{"norm_eps": 1e-05, "rope_base": 10000.0, "bias": "none", "init_std_qkv": 0.0199, "init_std_down": 0.00239, "init_mimetic": 0.5, "grad_clip": 2.0, "train_tokens": 1354000000, "dataset": "wikipedia_en"}
MLP neurons of a small language model. Each row is named by its layer, matrix (gate and up: input weights) and neuron, and shows model dimensions 32-127. Each number is 128 + 32 x the weight over its row's rms, rounded and kept within 0 to 255. Numbers have three digits each. A neuron's up and down rows have the sign that makes its largest values positive.
A block is one neuron, or neurons of one layer that tend to fire together. Before each block is what it responds to, as a language model described it from the Wikipedia text at the highest values.

Responds to: Paragraph-ending line breaks. Line-break tokens right after a sentence-final period in Wikipedia prose, closing a paragraph or list item before a heading, new paragraph or "- " list entry.
L3.gate123:135130105123124155122133132105183051116125122137115207122112070116145150114113127138109107095156078126144081118102125074084129185126112213114169124114195113154173133137105142128121096156105147153065104155129173163106095092103123121202155107168191160111132135091155110087120115190134145045
L3.up123:145082176131125144109164143145157122071171118129122114143099107078113165144074112115118110059145151091135153150170136133081124138088143113146090162097115114083134162145072135139101094156153165195159140117123133161170153065039181110100105123123089104094139100079132134098075110112123149110
L3.gate316:124130147077182114069145140075167125187080132140165152124121111110111133105147154154167108138102131132134085093091100136125168173119118107198125148124130121096105117192137119122114124187081129204124055156130141126150160106096140183145133134158097095144117086083138159140159119165109077153
L3.up316:090129164128154127082119133091141093139091073103216143129110056096104147119045136164105152072136151145125082117098110115092117176131156132153143139104081099120120125227078043163133139136137103145118073120103154161145182144170105199151144171189094103121167109083109137120136109144104113156
L3.gate488:173141183103140140131113072168092058113137158096164126096138049117107127164124093102156134154121114131114128056176149174098125076102064078165167114082149132128132158144081086065155136118157056119095103105137077193112151129123155167084115215177163142055080089098109108191124125114111128156
L3.up488:157128121131167079164120165159093155142093128196163157134132163118123131089119123157134174130116088088145111133154140142093141108137096158145212143065166149078159135117176080105083213144198101131115013122118094111138117139111108116102194173126191158114123104126103075132116175133164120101
L3.gate1016:102149096109159118080112133121168093129158116175149123177134104139147085202136158141205157106085106123150107128129170126053152146101110090168065121110141144046143133193103132134135104210140144169132098131106204112089120132129127181137147199095113166110160115104128096048147158090133072183
L3.up1016:148170097125107125137122102093151129061097081157139165139132137116107121152116140150169192101141192138112157152131160155100151151108097138121132168084122128172119112163122140095141122163142097156082108164121129107089148064069128119088195143070128167117108115119130075079124108103134121136

Responds to: Date-span dashes in biographies. En dashes or hyphens between years or dates in life spans, such as (1880–1969) or (15 March 1720 – 18 July 1765), plus "born", "b." and tenure "until".
L4.gate336:131088183123142099115171140135124118142102108101175169075175108128111175146141199137149115108104111137063124104150162136151109102134152109169147140112140109153127152131097179077139102151153122160174130124109133096090093115127135157149060115170159161139121148131111138150095143079116158103
L4.up336:116070118145121092183158069161149093106122082125096171150148078129181151116136138119119124134134197145070143122173098139140082098140138113164098098164157086104099189108069132145171160074137128174099148158076136108064127115042135207130112134162166187127179146148158140183135171101140147121
L4.gate635:153085094129143110150155177136130051175137153117130115148130135095142180127103070119124102145181137120120179073108110120121105188148127129112162077105130105104155130149139179104126150188094144112116097172118120102136127104151099121118141119139211054131133113150086102170109119088101093092
L4.up635:172126089088171144134136110136143175154142100158148135120163125151137146126102168133193117139085170105166185101102158130148111083155187159159153160060115154153062116158123105064122122131053176161135099088100128110097117133126131126178116132187128051159146143130128141157110156081064150097

Responds to: Multiword phrase middles. Middle tokens of fixed multiword expressions, mostly after "in", such as in spite of, in favor of, in need of, in-between, on-air.
L7.gate257:101122181120124117057121120175063120126151163123137142107160150154123103153145101168167147148157135097103156107108118111125150143144082130115138103107174099168117104087110086168096140165093092079170118111179133115129183109111095130122116115074116128119169169106098150136133115100153123099
L7.up257:090110062164132106100130093145157073078102149175111163165115154201135117124134180110114121085140116141116156131146150143141143142166145140103121104088151152176155169165100099103140111111074121128179137107100061120090137115125162182084093127114134108143085162143138172151074045079129133123
L7.gate567:120123120164163149164133081156088131174128160096147198140111159170136204144135116108104097110115067152151108110133142145110161114123157105137130084181139119078146103023087099119077135171144156157138182152033124161144128123091128078095117134157120137137222108200137131126148108130130139160
L7.up567:170117062077127138131185128135149076118129203176127183149170144125127131141093111065131148114142127079107150165114077129137127119197129192145136130152099130141163107071179099084124085118102125191075086122143115094157129175132113081116120121182135137138175143134175092150184133132119137158
L7.gate595:104134152090116213127106119179117101157140154167135134148132108087100193083142105127139113121053137159088054065141110124120178086138090122084114096101077138142095118145173154183087121143129158098125203153156105139124148117077163175175140118108063099129142128112160185102123222095149102058
L7.up595:125169204068166127120173132141162136145157150171138150126109104140157081118132161146115140113068136083148162093135125144169110140180104125122184174086133127096101136079161120169116164210132112062134152166156122151123165081106144159124092123131114133158084178051200114074146111146163106136
L7.gate630:118154144101113133135154099157172159130144160174149143170145116119133108128126145142175162138098196146080131120156117142148102113173167096101056072083126093193172136149181111132121099184129164143169157176160140098118078146101127093134120167066131168071118105171141146128173128131119138169
L7.up630:163149110190130190146195183166116107178074177071124167124134101113153147104135175169160137065112151176123144131117071123178163076135145168131131116151100150158219095103168111124156106188119054123102143135148157122093160151161136082155120115162081107153092038138187104092133189099120099182
L7.gate806:112126081096096105147135126138053128112123177111093159110130127126163118150128131129139152150117110130119066125103174094170092129202163127131136166163126155096110140100174111158106164129149143190101125140082104087093147152098109103077092106080139098136076169114145048143126074157058140205
L7.up806:126107137099084165128102156167062118147141159146087153131157161110148111135161134118135136119101044162113057155160191105148108140112140153113153165128133124091111171071147097184050109147085193116052094168143119111141074129131124108181131129087103069164144154166129073183156125126105176152
L7.gate821:087200139115115143107135159084089129123137124097145159095131118144140185053109140110086148109212102105118117088102107135200202117175161202134183148029149110057133066123076097101117110135032182112168134174083138137109124122092147112091150139148114119122095120090149094140121111141127084133
L7.up821:085176114113097074128106107139116137116100143102140103150090207120166133116189168164071137133129097117124146107100130041121160155154201094131177119106125118055125086214100087165157172087162197152125084065119123079146110124142159166133118157121116068126122109154060180051173136107085109160
L7.gate1044:123080150095106109020131166151106118115117118125109148167158114121114202137128097080123145131101116155113136077122129089154104155149144066134113153151123089191045168113135113217112129102124136073161179166111159111137186150140132160133133110102126108131123144119112096127101097124116144086
L7.up1044:133196123116118133100127121135101166069101141135093112120216114158137137123111112148147154149189142118079091073153157142095101113130123096148128109184084064096163084121146143122148174166124103145135145165107105155129150127090124134101144141163165144082049119121059113147179139102138110122
L7.gate1069:112144169103044093104114146112117104102114125139156157113150165145145098160117153138173164069104143131113100140087163102130072129122116131129146088156129102107081091172129124113071114113153118104135167141035128112120182106093095085065154129154116089122087157181112079151157122022161138121
L7.up1069:166130119080053146101096123139135113090167123158139160137153163116155114150103134146184178087096058091142123094119100101168100153138024082115167138066100167109145130088175143115063118175120113073111155142125136126125134145069163124094143150126060084129137085100147102185154138208108124104

Responds to: Word piece after an initial letter. Second word pieces right after a lone initial letter, often S or s, as in S-iam, s-ibling, s-ardonic, S-irocco; also other mid-word pieces.
L3.gate128:139100110074151148072171107114143088181155141098169130138093134148141123101077098099077184088116097128094055102152167152085178168148151125163143110151206143163120148147126144084134094118117113091079134101078075150095117086142099170110155099085130155129121046120149146179083096063113132179
L3.up128:087134135157084175115066127158065101183102172101030051174118120130076090143150203078120176151127147105117159155145140210087119132123092082141088160157159156160120072166148105179114159076145063156126123132105177157115067070100132149097171109096107129171117140077177138171118147139133122111
L3.gate150:156182134142113158146153072107100114108094169118135127088116169110170083079169114092198156136123111119121133135113099124094122109132155166183151115125149115154141112131125161093129128126160101185131106137163097078138126078124096100116171073119113163102112141150169195169113136111116151152
L3.up150:137170175141104148101098119106163074151065127073119122062159139100069093200108110120124097088119168167123145109134105172132127171192095130167092144103119115152161079155144165130075123124161156105079121157122107091155084105117094140117133135160126132145122151131165119184113070155180165135
L3.gate329:084136094167118118174082099157108143142113073183107121114044124124141142171197104122057157142179153119095033132106141070065088165152122137120128168098157164162128115156168169119130091113126146192144193121160102086162113151140098114113174102123074187188136080204134134073070160080170137121
L3.up329:077151119195114152174140144097117156118118137103160133097183108162144144135143112113135192167182174126126137091099139101119125146154136153132068142152084169206171112161148123139095165201131168121172122132089117064117061144178132188158096064145061066174100130130063163177147165136163141118
L3.gate455:087158083136137147135168141147160078099115158118111116141108158088115134139159123083154142088120065138151133118154103108102069107122119142143163156122123122136155164091139164109029175135119126111078121128173109124105121176119132119106143111150130134116144128129107099197135157116123120147
L3.up455:093151172166164101125163110193125069126127117146089118162167079115096143108162140148170161070145123123151166143059110120110137154062139119107096124123153117163177155096092104098119124014183127079101154118173092155145181084144064158128146127086089130115098082124168117155119145155172133156

Responds to: Prepositional fixed phrases. Noun heads of fixed prepositional phrases right after "in", "of" or "to", such as "In addition", "in exchange for", "in order to", "in charge of".
L3.gate434:182134113077107116095133086122059098062117193145100141148166086137133090137111118090128199057175097144163129106148128118130113116165119143166143151083159155162170108193126108121141131083109148160148128135120090106145148103167122111124166159142114147043153100163094091113135103161121159179
L3.up434:154111176107097130146129167138095134040107154141128074136183126169127140108180119151158172087144082139071094127082096109119113129152135157097095119139121153099206090155114144096175101133120163148089130101185086163109154095116107117080140135135133172056126141134129156094119040162191157123
L3.gate500:183153143071156161149104134132105052086126136128129079110132109081181108182104151104183202115065117146083075103123156099097148145143122105119122113178100120119118103025128115107170155176122153140186130124109110101087120100108081107137172127114124154103163146156146168080124114094139102125
L3.up500:161141159079172124104126073147115115154168113108086150152110118077155126134120171086124146149049088134036103140103124109120145130097107104109062157153113115134132109070189121149171157169158132134200104152112130105126140108109102136151148118101095093116080099105105154096114102075120073123
L3.gate847:140153141105113065095141136086142102109171145162162148104145122100101116127075091099164116109081102171078145172094184149153157133091142158090096157106116123113165126173106092101082102129158074157168082164113135115146199146171140142158128115130124097122083141157143081155116116138134060120
L3.up847:119179094128125103064102155157124137103127176154168096129094091099122146127108154105176119072116136128135149198221146158120134094157111141097139125123116138208126155119115142089189129141196100100121074110103109125088166071141094128083102175135067113106103073138154096146146058161176110101
L3.gate1037:156137131062126145112179132159098143103143111159176093154177136139153145120130103132158114142154112092093107096134118107091165125138166144136164160109157109090161148126150135122176060102161103124082135124092031100078112113183132136149115121176056114116133126111110154117149116168114089109
L3.up1037:160109142091069111119192070138084096088133105101152098170092144127126134117131190137191134170144092112079109143169134057129118118092182113152121116100174143155142193118122115093123165168180120118151113091147137118101167148151109115140110144153118156124060156133103109101143118116164148106

Responds to: Token after "in". Fires on the token right after "in" (or "In", "of"), whether a word piece that continues "in" or the next word: Initial, in line, in part, in early.
L4.gate401:143090160133131112085098183173094081116153141098184116150131114047115163145115133115133147107088177165043125112127138138055098126142135169113084191148142114142201136108109078160123193178106145143131150142157123062121080124101079121140149130113177165115126125130147201124171119085116153035
L4.up401:121096113078146055051071141082123126103149113130077139154116081117149101098125094163103110155048120121110109128131139148099110088099094130118148122187156138117133135106143137151148135093114104082122110187119158131106167116114135093119183112114119106116131117101062139146118114132069145123
L4.gate989:176117134085146062121140136175155109121141137136120141108201144145085147120122104144110135122088128165154115062154184094139098123125136124152156142072158156110171135093096134192141127126130105144140115178076109123137185082146089088121054073140098196077110152126168096136132129124138147150
L4.up989:166181153133163082131124117144112089131143186038138099104147130164125135171099136118140158156116139124130133142142120138155185123131120102121116119104147165088129155123115154142127161135101099088157115117130034144099133117153137123063149101113120169169094131156137147157060139130142141121

Responds to: Table row-end newline. Line breaks that close a markdown table row (especially the |---| separator) before a new row in sports/stats tables; also "No." periods.
L7.gate7:051145166184178157112133098094210156128058170142196186143135141097124083129116162146143131155151160072057079127126111130096131108152156146150134123130113126080071143133095121137106150139175114076155131137157168102106170071134122154193100184204078093099122123118192171092087118125161115097
L7.up7:124157124104160173104138133144146102083122157105127126117124146139146076140126149105132122145134173094125157077126022118128154123140092131154116101094151100120064131148050144183118099126153101157127097164174157120140099107139131144154152191127121152111159152092151104146169058115053120085
L7.gate163:113065109149101123102078080128135169122093061126086138101108141149098141119118138105108115122169137146096111124086176069174056138170143173159177130114157108093099124125117085134160079106123131147157102183092161181108092124131194116137085179170165127107112203153146126102138180110144122176
L7.up163:139100118082138170105135065097057150144126186151161137097175139121134114167131141115087133159028137118098110111166170128086129114095132108170174166128172109160096130088147192130119037140190140064088119074127086151134146130121154143153134130116119151100131182105146163086142104089098134094
L7.gate169:148166149139166162113196122124106165132105099124150090060145167102131116135169149208154133134131132098148160110113147105140106154188109122126087182135161148082173141125118133095154133165148147104125117162076134124113109160132147106156129089145192185131139098167156213123169109141142134146
L7.up169:052164195151059149162071094123123130148128105073144179106122163173144135128106081175112131163162090166094136167109069120095103140098156144135146100099086105158123099129114131073103083089113127130168195166130127097150133073090155092190088140133085107033150160109147120089146125069104114159
L7.gate369:113084097090091122120165100089144129094105078142151175120136166084099152132121106120166136151141091120091130068153109108143130138122151172108169064181126092159121184142129110179152033091172139143149144192119177136178137123145175152176142163129167161121168163160150104141098159097084120144
L7.up369:112106165160175114172130104145181164096151146161122106113136156057051136130118134178140096141149117146077105150104155175075075204152140140149167113127161172140114119110161137131135110097142130081190131143103109147133183108148140129133125202143148128097152108146174080108112108152136138073
L7.gate1112:139155114156156140121127102149146124156121161106193132129087086116147104119067100133102173131105133131160157101127083089203176134166028098085111120094157116079172160154103098129109094127102132152147133128119109067094129094118171152105131133151106126098095158151070092184124124099147130135
L7.up1112:185139127095111102156138141101206123125083161117150123169117169094148101158053119147155104097088072119146154100172122116140197136090120120087166159102180132108097161116080153163082138165073138147186170105144114160113117092183146143104215081117134100123108102139089125139107110101152087098
L7.gate1214:079130149147105160142173126121115122156103160128122156107105164080164085062066140101129119158058099138118098081108080100080151177090126074093123122129151101132083136119100116079112102090155116143085094144135113109153107164123145142147140102175126135148140152137193092122139172077125109161
L7.up1214:110097144115124117145143154104152130134067146085120184124105152077099101147071104135131074161111123127127081097140079163142106094126147183180127075135123138130098152139178126162111119105138127145165060130170131113123108069178150159135099120211127116074133124126203170122144124137081154104
L7.gate1284:093138138072119146158097127139078119109064104134102093128154188076100104077091110142103093128138147163120149148104173135104108162095114109118128142117203120193176095117055096071182133113090156183137123114114171147127141180075118149156104144170127112139141112113117075102109192131255094118
L7.up1284:107141140106116229132139127137146133134119148159202128125137135198140105168121154118143177127110121144127213183118111133156170143096164119095098085092150079168184116089164089152093101129095175157094081143113114146151095100132121090082137103156129172183141124131114083092120117120121150182
L7.gate1287:159117130186099139133119169198088133042098139121158149175148064099162132130079053110106168107107210120137086133069110163104070086135160142130121160111172092088155105149119096132163092150134143101095128094064095100086116127182101106140136163093126079141133130135146150131149134168152168133
L7.up1287:092138110150178141128120125138119123109102153176208139104121148094190145120109149090166109099155126152149123079149144109091145098090087155077129194180089118114120173141097102116136125146087096174137129139170110091093156129115178198136136145176185120117119137135035057125091085159128116150

Responds to: Word-piece after initial letter. Second word-piece of a word split after a short first piece, usually a capital S, U, Y or G in proper names (S-eb-adoh, Sey-chel-les, G-iam-bi); also hyphens in compounds (first-ever) and War after World.
L7.gate15:126111139160140040078137056114146103172145124131100079203125133095070094079153178150148100133151186105155173193184131190103130218139115135116136124061125159074126096115092161056075148131114164208150157132103116145136143169165141088126129066141115150132119140125182160141164162152173145139
L7.up15:104127121157147141127161171144126147116100092159150163078171164103122109128117124124133122139159152123106173135087087122096105144142141167082064073139078105106128141103127135124168157170100130167143142138076070055061150112112098141123147091168142088135172139146109175121105119093120178129
L7.gate78:170180189076090145096120129145125124110161114192145087119083098130137094144083106144155150114148134059126151085114172190104124098125122082134145159101080186090103112156151057106123088139124147122117118147091133139127151133127151087130109130088120155179116195146143129133147126167129127161
L7.up78:213211101094153128125135164061139096075091178088110128082124126147142131110150170110125148136116141162166144123183080123125058149084106112084028160161143148140187093139088129142054201098079137096115166111174167150069128133064093114147087067141123147141093083163073111188111140137144147140
L7.gate87:126132081092136123111160085105138123145139142165150120169131093127106136115147157124137188144158101146078072105161090132127118126182114145087093126146149109133151138084109113136158151101131163052149115147175139046204081116089108140183121133141062142113117107042102061147115084115128114189
L7.up87:116143119157132119164131126114153124087089100092054071183152076103178110128143163091136094134099177127159099084168071126182130062136154115160050157099185083116165092123116175157138141120200137092166092165143096049138119098149088117175147151120138148122155118100113154107082146099160162159
L7.gate119:146233160069117098152118078071132063104114055140108108181100148147102156093118140076132092133121156128104102107114144120115119094076086119147108113170160130153101066069143124183132124098167119132166161115114152064093112096096091133097140169116108085081136090098136142164115127065179161128
L7.up119:081073138125104120099154125119171107050067118165065180103113107100118164160125108142179070146144178149126096126102116145150103206111149112085192135145055134138081100150136145095147127178170093101136154183167117105148072083163148150133139091129138148162168102154135096181221060138122093116
L7.gate211:124135159106106119191196165126098137171161181116150092121141126129104221155060145141158176165138057113162125098120118113140139092153130151126071102143121162109059109108125178117088113153122102084136146134154199122130127125090106115196135171165094156085126168127132169163182092116097126097
L7.up211:171187158114152128123156146137175122124121092087103106121116192089096141145134129134154152130134083141146130102141157122141115109096108174104113120082150128132141122154076113118141095136161121134110131136104137125099156063170091149176222082144127133085122167038133112088134177168132122120
L7.gate267:133153110122126167141106207177127036132114092167146158167138111116109124088123130116134225163152134167131085157083158059105165172114089101121117134142143098104083101107116077101115145159155190167094122130138129136184147061135118121155153180154137152189140177124106177110171130104079169112
L7.up267:171146124126144149152109138151083128132129124168099053126078113103131117140183158138154162089135149086119167142170150192126131127103128179111149136111149122080111115166096137083153174076142149063050149137129086115148087092152164170137106115127137159128149078100149142128122159097146116096
L7.gate415:161167104124107150127105071132149095191125163130111177174129174169057193085065156136122133168161138157140105133180167131059084081118056063141180091186133092052113181162150113125113150049160147181132116194081109111142127101146135170096084045185186050129118148105074201054169140114147133088
L7.up415:195166148127048169162118171141105116134076126038198098170158126114116091128131161102156120028150134143150088111139159095069089103141134114094074147121113125076123091132094107080156122147127140150126089151105152125146094104142164143160166087136065193063070156086184137151088136114136104108
L7.gate958:133135175143184112121149151184170169131099117148191062132149121105140132108107127179148137097154078144105156154168137071109113163193132137109064112096190146151102186163107128104061136189104108105087111189100068115096077115105153081099145125190199138123115129154086159100137137112126163106
L7.up958:127149123095160161153176089133093146160130173116131140102150112115117108128103134166127135121136181156078155109132135105160210114075125166154075114062200103090099124125151150113099121166086134098081128170136107130120141144135103088135033120145126158152093120130130133128075114132135128065

Responds to: Block-ending line breaks. Line breaks closing a list, table or paragraph, strongest on the blank line before a new article title such as "= Rudolf Perešin =", also row ends in tables.
L4.gate102:170093151110089131175110157086103131180093149122150150107070177157148063058164083122130098128117099098167096091140086145135100117146114135144106103095118112134157163135111103157088105205132140142110111135180100168114123088101154121114129132129161194131132155128094155136145082056138086231
L4.up102:161095100104153102069149167093104098142118067142150175142156203111113134097149136113114125114140143112108088146161101100172142149169092160154141128110169137130131155130095149135108093145151121147106071135190102055120150122125140120090123138086131111128100148163062135065095133092187083103
L4.gate1326:132127138116110144196150122087096106125136174174110155087101088023133115194137143101123148112112124124086107170134131130100170112155127049190141124117124142146103054134130092066111130155166136129168069090161107149164119142054134150098149126109125088118119115140156108118156065107151160166
L4.up1326:151087153135152157157135140089121171112104181143144141090170100101169117142126142100153147127146102148143153164139099151073114093120127114097095128107159123105114084140108119097146161203155163145088090163174138143167135149115086122169135112135188164119125154110136069136205090157143199157

Responds to: Word-opening fragments and dashes. Short first pieces of longer split words, such as be in beak and bequeathing, so in solemn, a in año, plus en dashes in medal tables and date ranges.
L3.gate472:120158135146138117139131169101129169176095126143116094145130117124051080211123134081158095149160195164187110138181129144134060131145135109167051133090104151123132143150108181114132098065145125148085155158112113191114135128107119088175163163087142119095120113092103076186134129143107138143
L3.up472:117148116176088175127175133090093194135109192152140180095166125137108135127089162158143154074113148095085193152141091132157162119178129126154127150109143147142110124142107160181109139153147111112117134184124090113156062146055140189138139145173145093157110084120131165082096119155170115125
L3.gate525:117124085144123155168124106126076145122114162154150067133165113133093116101138106126140187160141105159146137125184088143108191134100116050176129102122142136092131144132182171139157113142105121091146068136161143079167116090162131076118137154169126167137110070174171059111102114151138163135
L3.up525:129098132140132161141127134084129189109128181154124104174207089146075142064131099145122198121120117151139148146114145119073195152117092118148135131135120063093156129127135145158108136097080131130146099097178154137155119137141092092174127186078070154112110160118153133179141071077146126128
L3.gate1209:119123170185130159135164071071094127123105112104127151149203184100102161090122149082104079143180128142119145000162106094143127151188134130161163118139096101075163086154115155176150095131064161141146154170148125116134096115088167183117176150147144132115115108170205143117105151113169116136
L3.up1209:156171112159060090126149137137110172179172142148098155145170157118128074134102141142144112146079122045139150130136127076116141178094155189133114161092160100050176154120142139186167066068129112171170150125127167052120140121138145161115163115095061132146110118148133150139109128134131138179
L3.gate1435:120157083145159146119161095072073087112087192114113131145098132178104101103122117072090126119132127140131141093147124120076179125152178080150147102113090142118121097134142121126120119183179155139104161163104115164089084130085122089118156219126160186134152115066084069163171148104155056113
L3.up1435:125139192148135104130136131117116153119143171141114118123149097053123153150115136129097154073140151127164123140194181164100132084112112138161140091104201112100111174136178179155127151124144163151126155108129093193146125171149167135084202186115156124105124118081098113101183154140166144111

Responds to: Mid-word pieces after S. Middle word-piece tokens inside words, often right after an initial S/s or Z, as in s-ard-onic, Z-ard-ari, s-ett-lers, S-iro-cco.
L4.gate922:132135126124098061161124148137174138097099161146092084045113138121161104204115086075120149169117100080096111156167176173081137120101126147125177145151128229111084117144037168097054092078111121136125117123122156140062118128114142158163120133138119146120092213140161149096160153064057156194
L4.up922:150160133136183126086184140144058121141132134107126153110108109113141154052158088195163116137171148182124176157206138094079193138156134101144081100122103144208145168113133112188153143099078139092084071101112130114139148155127103124159166129134109111176205157173178047162213144119073126134
L4.gate945:126088119141136116100090123186185160111148166045100100129114193106132070104175107094145132123115100093112156179122126137090108138126099124115163110119156130100088114114113099081055115107148109158112116094078148130106156054133133161095115079136173197105156112091178033141093108126114179087
L4.up945:106160065107114103159106141153137160097089088103114198110107136158074176083092122155148133078123092096100097122121130118088131119099105140101130153109154132156183147095154132096087127121138095123117129180163159140132086156138162135078077110162125138055172173113111166104089118078066103132

Responds to: Kinship link words. Function words such as of, was, to and and right after a kinship or role noun, before the person is named: daughter of, first wife was, second of three sons.
L7.gate680:108105152105135101111138115106135156131128126083121143072152165127182149097131115126088120161179126097138108106121116081149132113095132180100120155085133147114080122123132164132173130105107105095115142137141109151146102121184103098081179088201157113141081095124141116170077228109177147171
L7.up680:107156145159086107158148063096087122133176117112107096111167110123144139122126127170081132134139108156138075143166125120131136089115188156128095124103159126113100121120092132141121075118122109127145164094167170148139111096123094112079175099140130109149105126152118141129118155170103124128
L7.gate811:169169145129131070125150094121135135127122124147097150139105181131180128155152128131160191093195135134154163151101148165136155179130181088140142087097104104136187161120127131188051054149108210082090178151164129137164123215119083173162098107077139134103153148073113123090124178178163177156
L7.up811:146095140136076129135093119101192197094138087133155151089091111129162094108139093103072146110149140148096157114106139149113206127134138091195133162206126207102093092124100198163110164108147129076108104135144140152105156147172107112115139087103096140133106128093158101159107084139164150126
L7.gate1248:107145113186152103165109102152081055121063202120162116121109131157145110153158114208133120121127171107105115106088131129127134146138073134128114182091142075158113107077205121176118089107107088104141119137127117037187148216131031172124097126176126086157116121114119076157133154142199181105
L7.up1248:087176153097151148108101109179151163140103145069103061108135150089100118148149149123192125164105126146173134117042143103131118169132088150111115128142138171088137132160100167127115161079138119134125158196133153089112158124141089106108139107166155148119214129095126176139144105133115082150
L7.gate1338:094080070132109110145064136141214126082097105118112142142120139213166161153151091134141120137100085112107128110094083149155130138110122144118137104185164105114168136138126121152099080136100110086133102189124080194109172223119107152127101141176081142087104148112178142143101129044162228120
L7.up1338:123129158181107135109066120111124113102101094104151139133169118132104202109121123161123111138124151090102177159135081097200127156069146151133092077102126084120107115167133118133126076110118088101160129149140157178134124149161107104131097127188081145089109103155138106130142165111147073073
L7.gate1458:165073040158157107162043126133130118142125121139069109140105119069128159205159128114117065167145055136143108165186153128093131099122166118144156093058094124098153145163151139187147145109086136127156133131162120091120112087128116148135091080155156126143160136064126109106122147136189146098
L7.up1458:135203064203113092098166075132133168158104142139117146101112112115144162087153089140181135185137135125183132197142071127107131118096139087146127122080122152111132098119096128126122087082117112141111175136119177151061160165133123066132136160113147124148139151101090114101101150088089089077
L7.gate1476:179146116157188150135114103112148184110111107134072089083098031119125132126101082121080150118100151123132143090157155208148159152156086130142107135109137157177139191117136179158121112137100159091077172161159144153138114083105163122156145110121106143159098157111212141136189146190112171171
L7.up1476:143129157096108152169128130089067120104148150105090133131153050056131117123098118128099094165136109091127093144118120195138156108127128136097133082138123187174171142076128114108116139130150084101134103114117164108152124163082133140151143079107154087100199225135154133101086121206139056142
L7.gate1479:116124138163134164164146131076135101139059182139145163202139128185134162152142161129066174108156124137076118085122129138105183161114160151169113127102137095067133118069143131109098137094121122086124144148139162161132151151157117178130177123159119120111088141121106135129132167100142154157
L7.up1479:169059087162082122189122113166117146117112128122104063172206167153111140144119095122166045113086216113120104112138100091092119138120129113168170119138164124149130152160064183075055151054132129166150101071164112135123143125142101105174128105134125118173151115143103092125116066145125059121
L7.gate1519:136127133108107138162106144173147125128095205082141143157117116135105181152121135205136113102130181135095138160149087106108147137146122111165200172111173136131160138171134163205106153086141117127089093116204190139118145113175052096199110108170083149134111144089150139157106162170125132118
L7.up1519:118135205145117160129137138088156199210116118119073207139112138104172166171135158118126140125141107095148116103149145106120101131148134123098130164128172126121098162119108147152116098106131127141101195141175150157154083095164097152177157093123102088138108123145111157159059118133124120133